{
  "norm_place": "pre",
  "rope_base": 10000.0,
  "final_lr_fraction": 0.1,
  "batch_tokens": 131072
}
MLP neurons of a small language model. Each row is named by its layer, matrix (gate and up: input weights) and neuron, and shows model dimensions 160-255. Each number is 500 + 25 x the weight over its row's rms, rounded and kept within 0 to 999. Numbers have three digits each. A neuron's up and down rows have the sign that makes its largest values positive.
A block is one neuron, or neurons of one layer that tend to fire together. Before each block is what it responds to, as a language model described it from the Wikipedia text at the highest values.

Responds to: Early word-piece continuations inside words split into fragments, usually capitalized names after a lone S, like S-ov-iet, S-of-ia, Sil-v-a.
L3.gate37:466517509483511488485465490488533534492503476505458472490525489505469478487469486537513495525497469426491524510536492493494499493486523510511508490510512512514513507504491514512484472475508483497509490481544503501518514469510522479465541474476484495487501497518535479500506450507488520535
L3.up37:525482525486534517471472491509492475506498467439510490523536477464487529522494517519532495482460467478473501509454510523475486511462515478459529488525515481472513525482514519535462475508490555526516479481494509515492474550467545477454487474527510493506501528473503480521480468492493507552
L3.gate146:523495532489537494477538528476464502485491499462490467527537464476509448509498509489448482496509526489511486529483504467496477507514512490475527487522431495490513487487488503519511482509527532483480464495529461505478557509464504487561538436516520547472495520483528516494449457507482448515
L3.up146:541485458513493540519472481483502528494472489464499502532530524486510509501542515527482493473480516481469483498503469542528514473542499463481508490520450502491518484466481507522498473483475490533524441470545455486488491522483533487503474452489497514492485514520500502502519483483518518491
L3.gate160:490520469488493507494479502502475483488516465491530535475510562509504472520532500484507480435491520529514516569562504533481460517495489464454539516503486479541472456550534486485495521457467538516483503483468525496535450510521491511481516503504513505458532504502525468507502537472535500471
L3.up160:483487490525511535490512533505489559505519464519462536503515497512498486496524511455500530512498520481481505529505461540527538526489527529481535540498484493518500517478460492510510482548558492530503500524492500564518512542473530503548511507506502505465519501514502517526521518482470474508
L3.gate263:540482501498491487525462504488523496508474506453492462510509555500467539547508509520517474520467537496482478495492495483577494536524497517512551525499465535540470539499511420477439515496509458522482522452495593500515474528454461539508506498556557513496492495478522443512470521492504493476
L3.up263:511528501463571525429476528463516502516493445451494518463475536517479501478483507527493512457508551502486460514534466531493465572480473521485507527537475476461462499520514508466490544520507495539489487478534544476499462488477507532483524478492509493513515521480489520512537497509515512493
L3.gate364:533472512476462512512450491498497429503489496481492517512517519494493480453477514502531489481503502514440530507481463504514469469412492489463455534500474525500488478458483507489516513518513455530458503473561497497480505489492487475532523512486522515499506473510489476498547486491468541529
L3.up364:518528506516530497513489509514504543507509471523547500505524514474465499500521510512517480504509479508522521507530464492479518524499475487525541489509468535492494469523501501458510516534475508539510490456445494518488460511518508464503488522484509530450519532523519437494502532527531509524
L3.gate459:489542522524508487471517489528508468470507509496521469490503461484545487486495513483556433523516569471465539531560506499495505482505501516483467538501458524498512495519465491480524526507415535534442489486484502489512470471469543501483529471509506509454492533486487509514540523502496517481
L3.up459:536488521478514479515464496506548489525495495456524488472501515505489489500454520576498490533506499520505526487502495499475505543477472497513537539499493489467469531508473520517456522516521501449490489452530514505519481494450546529505497510508520562553489512510514533454479504519533509531
L3.gate466:490511530456506434495482485529501495561583518484475493489523496504502523488515492518497500490472489488521538526503492428469497490477492505493493499475480467533512534499536481504496476501487518504504485484501512489525471490500506507501429512529492492521465510527461534485530509492545496487
L3.up466:487481523510521485501526493487497506514529486508471504517491518480492493503515536463454478478523494480494448484484481501505524520501486487482509463478506497518471498523446505499519513504519523528521506486489513462469528523460478506517494500521477525463524487510528538558488526512455560491
L3.gate526:526495468475491484499478530498535508506518526527494529500513534455498521448528459509526510494481491494479480486475554478505490514488476514498535496508498520516490498499535499476485502548526533511488482448507475505529461482514592517458510473500557494503503462472512487488514521534499482506
L3.up526:506524513503513454506461545471492477530495497502450515529516498484476498466486531556533491477493523477512500483489490535511492474457537455498541433523522531483463503511508471486490508484509515472508480451531523487520452514498515489461570452491483512486540518466490508521481501503508503518

Responds to: Mostly the token part, as the noun (a part of, large part) or as the start of partly, particularly, party; weaker on mid-word fragments and on month names after in.
L7.gate63:546509547528554460482524495494513501535513452477508505476490475502511487448501476456487523511521487522471486452528520503484529501489510493466476563523461476481541510543491507496514502514520477472506482526491502521486499508507514478470480512511552461479521500482514516438475495490466497497
L7.up63:477461500500449519531546505477473479513473459504472465495516515473528477513513489498535488471458507506462504516507510489536474525508444505487496514493491541511513480495519518536546498491474537493483473505534468486491507498473491541497485491503454487449430454521519525504483507512531503490
L7.gate154:502494519506512485503529512498486450522537453497494504519554497513510487464525529503493492523481533500519518502508478513486452553503494519475524484533496556529478460477513512494508466499502514522508485496516481499462533526547543479517494514543468528479520518546542490493490512471485515515
L7.up154:498493458495521555438525521475473477513473458498483517494545498509476520512526513513499497494494521526473471512516451566511520496486531516481552468546459493453473485484503471492495504539480500546518501503496493504513513493491560503495488498481475501507470493467500463477509508489516513444
L7.gate612:541483495543524533494487513486519511466508497464501454506463515520498511535484528497495514486494502474476507492520530507500445511517474481525503506496503473477548496523463488465516501541481480551492522509503528476497515512514512530524502460500515502517521436479500528530514503508443472506
L7.up612:501518525512507463484485497511478468445522445516515529474497488511459503520506537458469519544492531472487532495502513499471458448530551539471479496541493526524516483503466513554476491533532510527502479462560544505500549530489512430516510510509523514526502494505511494506487484492500525502
L7.gate681:527501532523516476501491493488548490474533519515504534508520507489498556478477468479476510490507518481532518517502490504491483479476511518511487463495473478471529477546491503485486511534535505496494527508547515482457499514492531502517464521484516513510504500516506477515524496497523476522
L7.up681:510470489485520501464492436485499478531517529451504498539480505473457530482477486494527539471508556500507505512495479485498524495513499453515532511501499500465506507495490475495504511510487507496518499483471468528471495503478501481552494446484516504481543484513519509540518503455536514453

Responds to: Words just before an expected time unit or date part, such as early, six, of, December, in "her early years", "spent six weeks", "14 December 2017".
L9.gate428:490499480487498507476503514473514524530490467508492475479524474468488503484473539524525475526518502510506504492546493487479471509520470516490504539552509517488540500505581484515519498481493476502497494504487444482474510504541504497503473537562475501494490479514470475516567512499527480511
L9.up428:495517506536483506470534552495533539546504514484497526517502499532495515507462502526492539535489519455503489487535482504483513538504532522495497500482519498516497518512491515515537479490470490486508539472481518504539503508504522520535466487548498485511525523492456495488510534507526507501
L9.gate571:470504509563481464491539520505478492521456522520508475475515450461499521480507504528510498516474478544520505530493530519499492490481517530508496466462519470487515507509517513479496483532463552483449550481510516523534478478505501505465495529514529535525506536475495496500504521471473549521
L9.up571:498470513525479537524490524536512513540476529514525509510552500440497512462509518506496492468473488515490522492499505512519521477465486480553510498521489498521455513495525540499511477513485491467571453547486534513527467501464524520553493449486496490477500484470504481479493503515522469506

Responds to: Month names in day-month-year dates, especially after a day number in birth dates or event dates, as in "born 24 December 1991" or "on 16 April 1883".
L3.gate14:494476463517501485463521502522488492517518514479510497523480505504501514496521503543516476540517489467497512537485462499483501526517457510507499486521543529494470490532483491503474499471492546534487502521541503514536495503531526499498503492504530480534469514558492509516533502462515445516
L3.up14:494480440526521488515513506483512514526492509465513475478505560490507495511523470540482482533474523474508516492479512519554462504507516528527529495513540539491465506476480502466503520523481528490493507468506504508492481505542520489481510509472447480507510489527453491491506462509535468486
L3.gate169:495454543492480494505530486441509494503544509543464521498493540533541544491472504535504500503494521475489521522557478477512495461476545515546512510515495503510528477432500487485509496528501450453468490492486472517527549525514474497487481488511502462540503522489504536502542518539481529519
L3.up169:485526524505505510510546481436524492498517498520449539523508519511542482478470553516521528518502511451505493456531439468497497453491529478520575488514466507437528483484526503516507498510447469463481459497493496488468577525511497513480533490490478519476486491525521517457513516517512489497
L3.gate226:532485500538533468505540499498470480466509535514461511505516505466496518497468507498470495531522521508506488498531497547484496484501497478520515510499488536485521501480493451474531506505555499480494502486496531516505521549509463448516488530520520450496507522535509541430508528500473465515
L3.up226:497496487448495489510524536483478472496550514461501497516531502433513481545495514501476528483574524483520514513532525550497479510506527497525545524498473538537519525490515482509476506448512521502494479490489450522450504500452542525529519501499487495508532554530518505501481527500516500522
L3.gate246:493522528469541509471520475520471504491485502535535530508514474515494525506511515486528501499465472509479491504536568479477465501512502528522465514481500559510541501533483581500521511495532529511532468480538472534506512478476497440491481505535505452498501482493482505470520445538489507501
L3.up246:506510483520536503503515471515485508499512529531523525498503515507502541477518524534497512506505509503509513479535543477493508525509460534488499443518515565556498490513501490478519523517556503465525472474546472504514562443511490479490522487526499469500525502507467481507483502533496536528
L3.gate507:513514513507490454516508438485493506510506516525536463503476532527523507499460499508492505499528492504505496502501512477510492520559493497511522512525540550509529547487505479511480479512503485505490433487538509554492514508497508467485489531510501486489494519477483494469457485520473529528
L3.up507:484501516519514505517527490476500512505476507476519464511500499526488525452529473513505519493481543514487507564479485496473480505482511495458492526527496526511456481485465481508496480543541518488468475515494482504473552551485494488560532484528431485500525540541475459473493518546481472529
L3.gate679:481505479549498486529487495505481508557529506494485483494473546499488510491500529516535442499484509504502535503510486501485485491531485549507517478529550558525496485510525492497495483499462502526486475497508503517446485535508470504484557568526495555489518446500463480460496531479504515506
L3.up679:481504524552535477515544474496506522511539513549494473516512498515526532507480522513507431512488508443496492454498460456510498532490460480519517469537528527483488482498497513521500501534505530498488525520497507502485498496471505491467535498490474469513465510517500519497471503525484535492
L3.gate687:482492527468507554546513478494484534484448535479503509455475500516501501517521553516510521489552465514520501537513514495520509531430477542450478518498562501502539510482511525485523481509521477492477483528486496483503517486498484498502543520491501484548515478516534550496494495522543533538
L3.up687:504459479512550488481508523465500460481456489516435487456520438508541472494475527509470509493497522533520530451497453550469439495515486522493523505519478496497511498540499525542497490515459522555486533521516514474466537523486535491493488520462545503513480507517514485526523460513504502488
L3.gate725:511518550515563493524517523427490490510482505518534506510491502483453527507486500472463501485478494516507469494478490454520490475537503489428509478460501451491475539548443511483494490510513508516479529510501477548508486514565457487462518527546482508585567490531491498497522521509469500475
L3.up725:503463469474513511519536529497473540552511547462538521457547502447464539536521485524485476468445503470467518519469520476505468480515524492478478525477479466555499466474512515528501583474504510470466472486495518504534460532535503492505537503538511470503461520482498526494501503498499520505

Responds to: Second subword piece of a proper name split into fragments, mostly after a capital initial, such as P-ad-ova, P-et-ros, Fort W-ay-ne, T-y Cobb.
L9.gate503:517467536541523498526488488505494496497562483514502489509521499513478472460542514541525487541497483554477503465444483482484525517512501507464518502473497517529462427493451517500524527510500489530477519521524518480544499490519477519514485477462486520460522493513484538530508495498515521507
L9.up503:468507482522508519540493528477493482535499485496498536484496502461527513513470465533496510483528521502514501494500564472489539505471485472481478501530549511462468458505536507508528519490499519509484480499502477552521541546478501499489476473508491474526450548516484521558510514545525435488
L9.gate663:530505537517489524499505451523471553475476547511501494490515448490468536477490532467455540495507503522501523481496510494521514520481485474517488507488523507470467506514461503522501522520556518515507496469489469531462528501463500537510527495495492464482505509503478502529513530509497497502
L9.up663:437486529504527482515499525506502468507526456506476466506535503499491454469476481568550468507506494480499456499468484530512537492497538506473520538529465533488499535485544476527483452556528503515508508533495509483517501477512483508502492517521483515516517498500471492465511473527513473513